Weights of a small transformer language model.
Training: a variant of Adam for these matrices, 366M tokens, 11155 steps.
MLP neurons of a small language model. Each row is named by its layer, matrix (up: input weights; down: output weights) and neuron, and shows model dimensions 0-191. Each number is 128 + 32 x the weight over its row's rms, rounded and kept within 0 to 255. Numbers have three digits each.
After each neuron's rows, "fires in" lists the words (lower case) most often at its 100 highest values on Wikipedia text that the model never trained on.

L4.up177:115190141126106097161106137091131092114082131125115109101128150102099121153142112128140091135048099081098107121112079088119094141079088117053111069108141194117117158086111087077105083089071131097125108117154146036170111134145147112113090111136112115151102098091116139146120077096152087145095130094120108157069135115102051150097134083112124077129132090118119150095139068147114078166092130136092168142117103086110176132134071062137110061109098113089144128090110151155127111108110098062137133113137049123133111047086117084121142106128166155131115102107118093131095114126127118102
L4.down177:128114100152146109103143137075132131106168132183124125155109158107078116076141178123135149130144161146132142159097137119104178100144058107206094107143120130114094156153136140116057136178120155163075069130103167115100133111085083100075054121118073176142128155132183138096099124138083118080132146135065133134124137141137161105105181150043111127111112123109097071158151132114180141112125155101123075151137162151143102214111092160133096105117167184147089150053077131115110168155099104107128144095124158096106055205120178154108111056088136143087147075117068122111125111081128121130
fires in: "states", "microbiologist", "other", "bacteriologist"

L4.up839:125135096122127129126085084107076134101104130084108116090178106122150201107161117168120185168132092058091106128097128103027100060144075131120168127099091101142189175121079094138089104115101239135121140083100116071118100101110118109137131080090145156105187105071093114102100067120106138139104118108085106069118039162146099155115149133158169108118101147128115101127131118098127108152049093119119105130130133142120120144148150061185182140058092110087120107087100126139107104078140133172110162140151071075153143115108162122090142107075117106112121147144121103099109137123100130063
L4.down839:121102150167169167172144133138163138100154099165074144176095241129129056177087182113110106119164180159202103134153092172195109135145144090160113118121155136100108128106204150135134073119131114115099113172154171135083130087146102065117122139119101113059094120139191156120152125154119130119129182148140153126157113155093140116120122123119067113180142087124149081119104129176123106093177179157098163147146116157210105118135155189131156102112114140112141152138170131148151199107176095078104118114136143085144126157127130143103105155132102173127180031133098156166173139146142104151
fires in: "following", "against", "should", "still", "to", "days"

L6.up73:142177145102164085039107145076147148119140118157140132043093140164077127116158088147146128145146169084149119080141138154133090136137107118110130163096167099129114231144186124114113125117066133104112122098103138128202137140129076075143100133124179134167136188129094133128139167072121130101157098152150133131184093158129163092095088099092165127141146094124154137105195096110102150119149142131104128080095131113117134109130063112097129147119111026156137149155104123137145131139142094111109135140152142139131104174135052139098108096130136116134131168153124138116101147165189190187
L6.down73:159093133147093108140154129153145071155166150121095126201126105144152120107142152155125157132131132111196083152095115089105149054155107134115128158151137168199111114147083162131101112092122137169078160110138151124082118076096161133153165149073146111047148145114117103085123102179098210149165155045185181180079102142135191129110125136124139098094149133126083092097103100158143132135121150085162154145133104118146166140154179148134142108133069164135087112132142139181083169144123074175138142149117106086125115101110135135111169119199098103114168153118106082169115120206093126159
fires in: "of", "fisher"

L4.up188:160157118140065124103109103147148123115133168117152128110127142103095093122166102161128120121121109094101145128090129102085102070112137162086112065159125153124165179110118106078107125109087234154120117154174112003166106153120137077133089110121115105163085141108147148153093109143160096110092107097092126144060174163128117107078117111119088092163137059140121190146094116145154084131066138111175178115185100071143200160112078079178140132109093184133138128144140168128111080070166087106202158118125084128123132093119114099133134133113181161136105074124129139111106151159123076153
L4.down188:133083153163172144131180139051123121131090122194107157139136133142107127062147132110151165140153162113089063150134171136119165098171078138163091177066151148130142116126166127170118145122119104147114065119076121115183117121073129086089104097104096183080105144117126145061144092084066147084137150110059084165153076111122130098161157122086152106106092087121118118064152130074111155127134103158125112116138208110117086148135090154107081108147164149130093161083076142111147185118078158037072187096086104136123072174113187205123107107107122162107132082169126117133136131081148117111
fires in: "it", "states", "sold", "other", "park"

L5.up573:134139128204121087141151130100114155128099120153147156118097132107168159136130148153124123196166087137118132106155146111098110131107120146115154132098136207142148251120118143126152080142069202172117146170128139154148106129111153133074129126131139112161171105088150146181175135189152110152112146121121091156136123115135111146111153129197145129180143123118132143121195124158168091172053135189130150133122104139177181124138134116185184133167149176097113146131139111138124148094135113142179156116190047135118163099146138128110115120111237138141142122116145139089143150161204138112
L5.down573:147170161087110143109137127144140102134159115097111124143169069133103117123116098091138172105113166137088140120113113169139173114114153100145160139149111100113132003116146057164166135133155102099128038090125152111140104137114092077170115126147120179116121177139142144085084126088124137133133149194126140150130162136161135151145111138116145168072126128153139117200107124115132137087255142087082075102137143091034102126173155137119132141119093108191134119128077155106152071150114147108098124159118139148169112131093141146175159178155068131093105153124144090150117111149114137147
fires in: "life", "later", "him", "score"

L3.up1006:157119127157166109117091125080146137217078082145173131082173144128135112137137118131152132137168090117150116124142133188143111131137098107151134147135126146112101126104093117144154151166115127143139074103202191127090135166142138107178204124134137071127100084158148146130126153150170120160146173174156120134163154186133035118136088124163162131218143106089130141119109117138137091110119145096177146141077052177166138131142200117099105164188135131149101081125159175167134084175145080105099126093165110188095153129147093075151129114116091104135106145105101147148131128137187142159
L3.down1006:112134132071136099130130126132107093111121167112129102182104120143164176063100181142112144091117136136146097103139112093087104158112131123123109125068119156138145120184154134114100151108148150094089220138124083076177096044110120119139101095112129147079151155170085093057094112091082126059102092120101119145112125086116188165133167116153141113056093117102064123066231160098091156181148090137173075149096172048108122117091079146170116060083073172125179165117109117107170131094142092118142160155118115101102112139179112150125126185144145200149130155143100115111149133136090151097
fires in: "part", "born", "released", "radio", "stadium"

L5.up844:114117112162150118139117162133138131131098182101036148152169110131128081157238122139121152118147136090134089198064112077131149172161166077107150117194122166142132169192137148108105118077134112177110107237185131148134151164127119097093113155109135085160142126138114105159106103120143165067156083108120125078102130085139143153155097111109117177065083125066098154156143154094139139092133070122065107124191124095121127126142174130197073146156140120131175122161123125168119177152206116125116173107110094115045106178124080122111118124156090117151118120192116130165156120186111152147
L5.down844:113149113177085154148133147105152138085077168087116171210129163087096209157095151108056146149111115097169111153114139145103123131158122111127133112139072201091142089154117189108111157132043106136154143151142088087095165151101091117112110151096114195158127154119120133121059159141086142092128129108146149197157094128084160121108064118177133123089130113126085190099173140150079088052150081144068162170071147132166120104132211072131111117134084157147127104136120121134139107085147143137177208175136127115137142162099120165113158155101143113096088129145104116155146137181122129171
fires in: "they", "can", "may", "to", "not"

L4.up131:132180072101142169121075108154155133140112168091126128152123079181142120143198144149135137066084100120105158058108120077222158136132126134122184154115130120140128100160159126189131120105135149142154167116082136185112116123132119196099087151117185125107153141115086124115163133078100146160131194123155135148175094118099119100103139189110134129040146123083148092097128114111096197060137136155090091136083152099125181116127177175079136106116180091146119116129142183149146169152167095186040113109204117077151157121163104149116117138164169153161167168138122136141147091114073131136
L4.down131:142040174115079101154093132134126124115099140083129107106175179092159122108105113126085161153163095150129158167097072154140124101142085108130136077176119169069150125133105089132146127143072097140137059113120157128121148105125117063116102126114073137080181082096152125180079124132114166136089141153119166108135138127132149117139127069153133111182150089156189118075114105159174115168049110062108178188135090189183114136125142098124125137181087145077187107136137070165094130164125154121157044152161125156156154167117128127125136119158139072117067140069135126105130102116182174178
fires in: "not", "one", "people", "bronze"

L4.up367:173122120068223195055129140141084127144118113131124155100162058089137200135153057138097175184140158160146175126162118133132111162118140133146097058137163121099139126067134057131120102110125091169148156096145132112146149113109088131104134150169127101139138137130145149164132160094161141110133115096095100157084168032135088115139044094130085127125127079200129085094113126118189136141137138128128072163117104170136152088051132171171136159068123101128064157181194122128131154101175080182168125099142101140098173121139098104094113061175120123147110107174116108134125121148124177119
L4.down367:153149166099146102122102120192140099110144093124173167115156139139125146127072096153081129124116127080117137066141128171104132138123097143235124199135151046170120172061149161129110156158092014112118131147123127113192068128124078107159110120144190147136098178130114176113149170137124144101137126125153162122153150132146153149173119093084153111151155168144137073147135107163156147161000159148028132130160123178141120105113112140140136133050124143084130110109124103152142101136113110120142103141115071087151154115150179085168101103112092148124133155166103131105083136138110151116
fires in: "at", "under", "on", "if"

L7.up903:144116165214147100096115130129115133113066106126103100122153185117141129140121154132134078166110148088157119164038154141131149105117089074116120147104124115169136188141107131132154141155101092122192125130141108134176153163097129083125126109119093123114078147113150144196111135158110107149085119097122147134145106140084068132095120120126125098235124097102164170107125110198160092084135140101086063142173053135132126106108115129164131131090132172086083107117118137176136151207127165075160096072117114167123099098110059075144108103143116107163164130166161169173149155135204158145
L7.down903:168134134134140157118154131143131172169121140139130096194144115113153164121158129099120190107152149139149149071116118136122158140134170165169089152163146090160089113122134151105119107124087185159150194190133170121162147131099154179156132157140128105150157188164172068110176106125111180131162162183097124124120180130165171109124142088174134082121153128119091139109109161123077148075255144157116131049149193177211124123138071150123114117155106081175128098159165134085135131149117131155131138138137167106136150158132150199102126116134145143158081102165087113139073146074128100154
fires in: "this", "title", "titled", "form", "titles"

L6.up390:198081148067182188079135131203103174115153091146137193128121122152083127184122124149151125143078139091080167124167132122163081155095109103114091166068135110099170190112137117103120109090118103137137143128151080116153116118136105144173100112132112094139115162138085147113104163112206143129120125109112124074110091085141124153109149148112136185090084032160130156192155163129138148171132147156120134118076082126131112111198125137183114157073131083128111166156135093142175140124152088152091146163154067133084136174149080133112098108129113134164168133098168141183138188160136132155
L6.down390:067120106129090173140153088176146115121094085069084066134135131102116127093081164170125182161128155125137143168124085157108129101159107144150133075126174145068144084128111155176103159085127155191143067101084148163143139124099094145095127094120131142179103151137127101108157183113145148137055138138134200170093180106140116178093108119130152076073160167093138197094142158151054115074188098085180101181135148183140095118136099162160097084158104145104128175175176153175119143109122145145131102123127074169130127101118152133137106149096118115183079085072079121111091134135181148180
fires in: "and", "of", "my", "like", "or"

L6.up142:095170117072123148114134099129184106119145148115101176099122054141152158127127104149115203079100127073081071105124142109121117152106168148052136107145120144142171089123136066098117112095109188104106126137120095077154112124099135176175087085156110154116163113131074131106066150085156152145159113155077108126161161130177195161127123127118172156037108198144103146173118126091120152174103094186104151083116136086117118139115140068125129111112153093150142190111115130145127151099124144141142163154073115086141070127122153112132168145132088160097144129107110081112125127127075125124
L6.down142:170055093140190146093119120143132151170137094123115089138098160065088146113116132119095104132157152143109118124138109122134127116158097124163074092106091096090085167139108142127187123148139000107085134116097143165065178127146110088096120133089105138119075121123159166146149173159061105142135114100101122118146107119115105102098126143082105056183113100143117097126125090127181087113255176074107147143139164117167132142173171170170150135118120189109121114151155121116111156113115120108151136164127157139154140119107170114129163123108141095136163080110153103157092146116164122149
fires in: "not", "is", "since", "could", "should", "to"

L6.up514:165094107124140139150148176182095133154072115083122107158140150109095129124121143110107069148159115177175116055213102161133098090122149106190105105138107117115090151134132106122097100144114096184100131131155179112109131127147069080078138171149114129090096152102125153191170089119102107061142146104126137140114092167093019120137145132067149146167214137142157131097115194105097076121191109085095120154116117179170099175113161161145170138148161127086143135057153095147158112128088135098169057081149096105132149123134120139147149151140139126109125091107124159092114092158158129162
L6.down514:082180120103115149100134120085115101093123140147123126070142114114124150147135077142140182118100122101089101178117161124115151182143107150087148114132148170153156055132084117149144186140119080090142120114105105110171147159111158139191112128146137129148175109152119114092085126122140148140110116151128118121148155090143175139149138130176120111107082074117123165146103114140125177154000115118139114114127118088027158100129112113125112111152126127110103120157106184183142123154135141165128173189120139160116108125186128124145115106129105147153125153138131126141156156133117147138
fires in: "born", "first", "former", "award"

L7.up931:128137098136091109118199109098180144139069144060114166121151110149164113080170146165130068130155127100147098157184144116080155197138140135082132141083122198128119166172148167103068090057101132165144080152130118110101149115090159193132097152094183131153168151101137067131097068119142123071131087099121195160090147120127179091082126116145155078093092109139099133142139129136117104149154100157148145107171069101155200105152139114170080116157094133157085127175094130140123177132153100133095211111150088159125110131138118097103128155116142063186154174147123152163143114164128091092
L7.down931:105111127129165137140060121183151164152145139164116110160169161107107152152089088100117170128115123157152147132065169107147126041123133090159106125135127099139163065093135132126134134184114111090156170101142127131114166163148082084120158112178113113137124121122141160104139172137074159101158207164144152062189089103155160135149155154095109230138181147143143130132091143140166144101227134096122116162113189179102080131109108093147103122138158109111194137095080145117112077123119126142136085122113179080131135160118140139075142093145123160093127069131092102112061122163130114173
fires in: "to", "not", "i", "you"

L3.up26:127138140172135152098109125117152141121127114164138115143080185135127070137134151144115094152133183191125171123147112118196134152086139124100090142125159123162112115081149152122124162175160122154118116203187125166143150154151151058108155182166092130125113117175188143202118160123164133129152133105148152134126098148141111098099116146127122157164162096105179137183093131134111121069118167088160141107142096077155148138131102188087098145139116135150125100154124156153133122165136151090161085100113171143109122124163087141149095127178188115129147105094132147160146122119202093167
L3.down26:138173113150120159191112105136062133129122172082135130094182050105117168103155107136124113108128097118042131160071212178118133101138096092128172138107106133142114060170114093144169188158158107112174118129116123115169176102120115085156134079128163113159163152161120127099093160156106144134092136136077173084106141121131132181236176154150202141124131146139066181124135140139138165123158121127147118124123151140094147108137110106156136123163172113137127141108187137118131079129083209176152145131112153136154101180106143148172142147148113128161080180134159135143135181108092164152
fires in: "while", "member", "david"

L6.up71:144157198151110157057115121126166148170132101202125163113126209130071040141124090126129124141131117079123162084126167120150173133127157132131096137158118185110072157153152134086125156132119229170102085180180109143135159161144165091087153152140148085181120106131148152131145133179178148140130125131115168167112165145079124103078110147108073115185101128188180105198124125106149149141097150127150174144112117086147133106117082079102120148161096149149116110134135137141166165151109052099188129132104177130124119116122116135138127153145188148128163085116116099114125121196125116135
L6.down71:155126114149138105159156114123123159106105134103143144142171078145142144181126145113141139105114161171144138177101125149131096158131115093156137143129129114150161056110137120131147138154136077134173146136119106139136170106151110083141096094114076137087147189127142127120135129104077137164151156149121120170139118157128119164167166163121125126088140128105061157124126131139141108100255151125080039052159162114096111185178067153140155124068138116133080089102129104079138078118141156143116116136154131142139172158145125106126149197090117164132120182143134118094117176047115129114
fires in: "as", "new", "based", "known"

L4.up818:165132128197140134167102135110156162132122113124152146129116159121166148146140145159148102218151156148189136152118124156147091103141157116163107130098140107160129224112128146161158085152112149154143134103142169193127147144111167139109138154112093088154103113099164136198218113168124120161097155088149152139158081100092028084098102137144115118169151082091132107065155127164107124085120131124117106157146066139199133109147143149168178156168155140120088111132104140114088103118149108114155125117192072154110170114138094127129072103088205089147161132145159199140138125134216124113
L4.down818:114157131057121091087155138116081090127106137105126097098125052114089150084081066112186129060087135110090139142091134168123141172104133093146153121133096111065115003143081078171160172103135118102128059099127111096167110138128087133168105142146133172114129146122092123089098121090108137102131120201115122118115163142172183124130120115156159114090091167129101162182083134082123167162104110133167098127106105031049139092124166081092128114110100128117160115139142133110129103142088109140102164170115142098164141124115177162129186149184078126095095129111156052110104105125087134128
fires in: "career", "later", "life", "anniversary"

L7.up596:158110137194148102137112115130125123158099110150136148121122228105105091165103143148112053178140117107153126122092128099134114063109085134137076118099162134153113204121138139109120095173028084153133109158173180162139167156139138109097124159103099114180082114165185150203117100154159111143129128092125143139132112140072051134106128111116112110212152082102176123096136120180133070102129137102121150180138066145179135129119100129147144136161134144126087134142170104169130127112122106075158125041120111116151096108153079102130049123127120093149146091123138177173155096154188115172
L7.down596:108150095075064126084169190109118131119125109103147123169171104118199164103123108080180152105154131132117117117104122171098109159120155133124143165177107127150129054147124112146149151148154199110102106162128119105201130135072128133181120137156145138109135181082128123054147160097080157139155144163096146121093180127155152160102136129130139104090112114144071090121133188139189145140255089173081090118152167076119127113113087145128093127115101107191093083106131126095108132140126128118145134191120133139176141142101170159154143123136128148114089154170119131117101129072101123152
fires in: "career", "later", "title", "titled", "1", "titles"

L3.up201:132157125141176117085061090137130085028121138132202089122124109142140131160184101124121079111109131063114164140164133154178091144119148148064081149137148138126172147090112102116140123142117130125137072129198028098112102099105108119119125102112113066092107090137142150107085109143147096113051143143140103131126105132126073104089099139104150128157093067127113131128114102128113093103111133137053148140096095077156141103094123131097086083088093127057102137129113159204107134167168075097133076103108075135132118138106101094155146115160139129076123153123121130106137193101181131166
L3.down201:164144126177117108172122108149117079163091127108141151176133157135129105100105156112087120139153164128140111068144140082158162071085130126142113125113140139107130145109161109079169089168124136144080117091105137090141146134038159105131103138165155193154151141172135150110143147160135188143106117130098180150108126158139140100208198159129156110104149160145142136112121161164200158113221152125178155058130152194131126102144127175110141135161065139106171196068110098093145129078135158109084162115158095115120137182179164123080110157204168168180084133159113125154107113104141113138
fires in: "which", "album", "began", "public"

L4.up989:065123138115147146175109179137149192129135155148123161153101145096121117152064118138071197106131094135129105083154128183127152101115126071122118106153108132132117096194127132102116148079146042127082050133181129132112121146109145131102145132097099140178172149136170130177080126150122125120085141117141145224105107159138083126122082138132155126156106103166118107172138116115220145103136183081165115132115048093111147130119168152108138053177117214107104107142131155165157183102144170111206158091143117117110141095095130111084127121137115181095118139146161118088120186177085126125
L4.down989:133091119173109123090132068218105106062156107187154120085124084169112148084167166121147076104147109130141142167099110122126134117180144198140087135154107182161137072091106197096118117135095104177168119115118148097108120145146144117138151145113151212023127116141118121102088126201124137161157098118128127114171134131134182181095155107099108100125178116152089123118167127115099082150021110135109064080147168123117150141124070143106067160073113098144150120150146110119101072182150124107099117139126162069122094159170111158133169106074115074136121183135085100171159129089163144139
fires in: "that", "they", "returned", "days", "from"

L4.up932:133182093090103131104177125124142175139113157130121122136081093097136132122121129140128126084088133104139143098099119093093133136099135127103156069197155168102141087159150114085082154137100204133146164183173107064158087087153148145092107172152122126168130148083136166104127151136124119078116153090106117177066207137151147126105139123118119099101158102128155195096125107133140133156095152132118140142125114042109199168123094112114072080139145167154134146118156172111141170097130128136174153095109082115112110082082122123152141140178153198182154099101115115173148130100040102070
L4.down932:191133176150116164110130097137163150189184149132152121149190163168114193083190162151118174199156123153086122146135155083137224090171078181148156146132154160155143158108116174174117127134152100198137084063089134159153164144094150136094107092137115151155173165159179118105129132137118113117136126153137116152149103153121128140150158137104161164145107082167171110112119126123161142168076132120146123105171190154150133141114112105164103139142151148125127128130057162169156139148113152091106158143085136140136112179130145173121092136103177104131116116217143112112099144137183167158
fires in: "it", "other", "release", "name", "m", "rest"

L3.up864:093125136099089152140148103150160065104133151133174102150068088109072113071118085144158113158095121107117147142099216148152161144132121098135087104081169087132156137164121146131156184098070152085155091130127118108134151127124154162139100143127115164120103148098153081125121175100122159115098096091100159093143138162164158082113092114086143086086076145148153139154132098168068108163124101140102126132071136132178160149187181163051134080101183103129096196120109173105107163102100144146114189161165195146108094143127106179102125133131051094070171187189135121125140125124160147115
L3.down864:124099159122153137114146171053144156127092108116158097101172155120193125152145169052067125151170123183188118113140107129157082124175087165120177145164075182142077125145111138125103100144122097122125108205126155172135134143118146048122145145135139108137122137166132189146132119152140118134163126113147145168166139108129066168140142079133141143176179102058073122164089120182143140042205130088138176119149137151127072137110079142154117100126099141084117099124140107140162110137126081079129113089107098116171121157153168121138097154104159179139095085095093142154169136156144101154
fires in: "their", "villegas", "units", "texas", "nicholas"

L6.up748:153124121064177104172132120158156121123148097131159139143094117135103126119172125117111099140128100166166124088189051138097049116076149111139074099081156141135141150144193076073073110134105187171104141142196180112116134084149099069087140173184067093103120122084142106150129113106163117057136104109126102155080159176148081104114120110133125180098160160147127138154181207122053108139137122147114170183128122114147083169141149156154199075160131110167140145146129113125103132124090107123158127068179095127109164137153107107107142111119149089129151118133082110087119088143126126142
L6.down748:136153126136046148087113113136095110132091139098110150106162149094104115145100105134143141104087135070086116137103153101156170165159101131142193166145082158154111067131000141176143142149140027084118112126073098136147144177131150099178101115095168169106133144154110165118107144176107111186106152139133172131139128092122179170159156173136086109105106084143100147135053072142152138129208125101138128100161116145051152122076152125111105152079128148069099124121091127137130178159177162086155102183101156135148112110122147162131144120123061140132135171118188121157134130108133127137
fires in: "first", "last", "law", "former", "many"

L3.up283:140094140118070119120137051129139153172120187121104132130149085157156151083121114112157177104133120119147091155123145114085134062163165120190156086129118141098163083069165102178106141063139147126136144081072127119119132137116135149123133149128158166118142161130140158128141119160106172144185144105098137109147127137110174112095126175124121119069110139099146135095154126109082160142102097096144115119145158154111114120112130108160192150139158107134146112168116130066112151057096101187079177155137126119174142118112157121150096116095134050162141128179169152144173106136022078117
L3.down283:149089137155176131185098167137124176086158092127107150119106121123149136134119141149119170138123134157154112109123126158137089108105104122136097144133101171083120134110071128129146102146089111170121055151140127169094112133091172124106122100047095125091098106135120112132145143132148107112131145112202149081114100120132105082090079055066101103138121153134085111048051105110134037112177108104154117133090123221147082136110148040100092085124072068052140106084144140162071090153113076117167153093134101125137133174123160173125137124140143123102147141060146086130122103099159137112
fires in: "national", "area", "european", "bronze", "people"

L3.up617:127151144124091168157115142135175098151184135164125096160102149164124045150083153117124115077106167165116151090124105095174123109135174125137091085135140092148075102128186152110128147141188133154127162166145150095120126117116129117118132201145101164118149147154144122222096132118158169101171091094116161110095112132137197085091106167079127167091164115086148086124108152142074151119133148098184121099090184086122148160123055172077118069151173043161147103181101115117107127114129154135117150133090156124112106107112138159135091108151160120102196129137091100176137064128149079111
L3.down617:117127117130160104116117107139099153122077145071137175069166056096127224119181062132124145122115080109062145170110184155113143191133059108114188138121108171128166115115102077139163102104140080123136071088118077143165158123124154111133144113108159130178145143101112145089125152157099099143070157151160119096131132127133083206133137175150156148102062150186095152141089099137176139133142118104114136167123132124090134120134164044161126155099172138075097141082150125123143092160081185144140105165105103159132104149132154108159184135152094134144090150098142123103116179129135193175
fires in: "while", "when", "must", "just"

L4.up344:165144083180135147108125099126148200101136127116193116101136116135184128145173110150143127159160139132128145129141176132146133087148107148145158127106125175113133197132159135149140125135122228151124124151128106126135141125135186153106118171128139067126119095077113142196170127171131123151093136083131174151111099132128126065090127172157114100116094082149146115094144127134138129113044152116174162129105106085152184129156138153170142139146132184158111099194129137116098124109144079151129144162201077128142150107124106107137080097136237091123168122128156160121131120128161073078
L4.down344:128130174107121115161104169098061133163111118069090141107157126160092131066077072115100172124115142117075130151124127107129099134103130131146118152125119124094161026105166095189206126096126083122126031051128138142145139114115119055166113100086137163096130151119156124087084087115081133113115138181102124129158108116090126114156146102090153133078136075145104164101099124116142131078190074131103117151129157125107106125132117069105100056126095118076105143071079153152142133137086185114096111149088087121147104138095152164111167183169085119095099146126111094089125133109140156130
fires in: "where", "make", "several", "through", "important", "who"

L4.up170:113153125080138106099089087085124135133124135131111148072156115156120161092191129136159188071126118092086134137073122063126126156069124132048178136145109118121139098153084066134092149081094244109087125181107108151144134139162123089152153070149179097199205137095108134055086157083151132152136147128149170176117123138104126167139145180062160167100149135122157112183166075116103126167072133153166161109087159079111136110137129123139151107132081125159113116130140165147179176154069079152138101128175141100141138102105109122101146108139158126088150157142097089110060118135101155156
L4.down170:086040115178101132163118109123126164087099101109106138141083195117166108138126143158042098145141108140194094134127085113122081087139094089164068118144119121167097113097145193103080107171079096132128142151128161088076104089100110113085111116096077082082112087132135145135145128146148129142080157076141173124145109155130093091134129093153093096160166140139129079082149150123089133121114115136114146171107117199210114134111095143132125162116093129118162177076126094105108109078185113126127105060132122076126147142095073156103079135089093137129153078078117121127130115154131160137
fires in: "about", "minister", "located", "film", "km", "area"

L4.up446:162192114103128149117138106110155169111164166127144141117102116149123108167184094158168134082088139121093151102142121063156103156060151125062151089167158165121151090167168119094124141126107224148135120200178099148144108130165155091153106165167137071171122135120126163121109164110180151109166097121127155198092165157137156087134113138095125144080163085155167127178133105115106161151094101137200209102131141020119191128120124149127091099170109124201112121164175137154188152112112078125164132096151112106128119084119104101137119141188193127109146120141081113112113131129103070161
L4.down446:117057095162113155133096121105093139138107142135140175133157201103144155067149147158073134156177104114136097165133145099093102047150061148139073130100131133160090136143112144116111132137088046101090123116116160144125164115087099065124122117061121116104136084140134136136109136145080117162091146066129137134160102175122108147145161103102130116122125080149122148053120098121120111129104117125110141166076150194151095179092094139120102120134094163076094152077111172121127096120133147108144090086070175122113085123125140162095094115073119140186099103063142143113129123126122188115
fires in: "located", "according", "due", "area", "km", "both"

L7.up915:135136142168154140113125124110122150157109107159141171111084227108100068151108135131127090161124110086138163087093136090132145099126121121120050112137149147139122176133177154102103128138056124124115102144181164167119161125148123111107124201125093115187108103159206140178096110155188127137155125084109159153117141146068079108093100109137105135167106110133191095128130082146144128120108138116148134197136084101166134118145072124135092141159126147162094119135138121151138145153116090079159138015123119115141118105142073118119069103143162057149152081137098123155126086162174135137
L7.down915:134155115104081113112166172134105111138162132135142150200192092139146164128116127106159132118122126150163143138136114177125144153125178115100163148127133121150152065123128116131129123146182125125116095142133141130156142108121145098185130122141128119111134182101107101094163142125063160153119167172151098108123153148143162147140109181139107118132105121151061124153129179184154135130255116141105073106161162104126111142137114142139133136101093122170114124095152130086124088133117119152112110180164151135160143150109155162130146170095090159124137167153107104126127120094101147144
fires in: "as", "able"

L6.up788:087113117154181136138130128136109142141154106177159109200126167135078081170078108093123072118128139128173132108107103140141121119159135145195087134128194139103083148115194151139148157191106124147112105142172181177067160115141124203110127202122123130147122136171166113124172140154128152111178098108113142111130125131110145078106093163140103128098114109111132086088135170164097145108122170088141123124091085103120119140135158170066108137125171076161112104218147120115115136120124055129093142081111138135147122117108113118110072128076111054137180098096090115148152046137088114091
L6.down788:141157137119060103090091171109137106125101109053111122096170043122158148136159138134151126145100142106068169123160167125118109136110118108079188136115054138154165103141071081146127101062171098104131100117076066129160146137102151099142118081118137159070144125100082174137097155077093114137078185123157145125133107111132136179126139135127124151133116147141086177135104069119170115171255091110102111094161135140115119160113069070180142112107105199063092104099086101132145129140123157130157112199104122136193137128116162113136167150167085148118102200132158167086106166120133124167
fires in: "first", "its", "women", "any", "company"

L3.up586:158169157129187141109071123096169079190132106148118138105128173159092104162153133111172134146159132094116109143099126144206149144092102092101099122155119139165132139135109126102143136152133123096140094173198175163123175145175124032150145125156120134156111107180129174125124172134177112154123139141141148147144133206166085134194088143157151130194134092120142137181117103168150118110134158106098142124164109108144126118156124148069100164158118117228055111112131155141168120147135178087128079093145165175151090136150077125167136123144079106137099151090101091176125145105179170220
L3.down586:114118083113109118150166159136104114106120150124167077177121066110132153085124170118115130065112094116134113131129110106030157163132125122116134135072134171143109110172170178147104185124164224120109200114102127102116109096142099121119138093135137145079112162109141101107121106116069155099102156138111063123152109092120179144120192154215149170084148161088113108068191164155091148184097060154193127183123169088137146111064102140156147112084116181197170153159196117059159146078072149150130147119170108125076105156155127137114122122111119151137157110145116127099161113156082104103
fires in: "released", "based", "published", "eight", "born"

L6.up964:083182176086168142105086150121169161144178093180150137144100133213074039151142064088122148109125149172113126130146133145120141155127118123171112091140147167143132062098156112115131150110162169090112066062185129136092142111158132104130140203172096103183104159148164156106126180176170132094184166144149139095120153120159134076148087181105125143114111108151143096137122144127150158099106140147125142087133098064123110129153152132104090143162122091236112123111125127081125154076110085112117166131135153153104124171103096097146075144091077085110119140126078076126088106125066098166
L6.down964:182079118159111120181114134194102139138108132107132141102159126111131153138142228154113104137139104104133131149121138136140121066154094134136130172046123080092090157115131167154121093130095085111134195157135127120095120137183153122114159129070154135090141143174105181192160111107099108141109087095131118190137119142107128155131171121113132085184161155153097150039129072120091119146255153091163170133147136212149154152114155133131187141084133189049100156144144078146175111104123119143162123126130124117114161109123181111088132111190150175147174155124124158151143140100119105122
fires in: "its", "an", "women"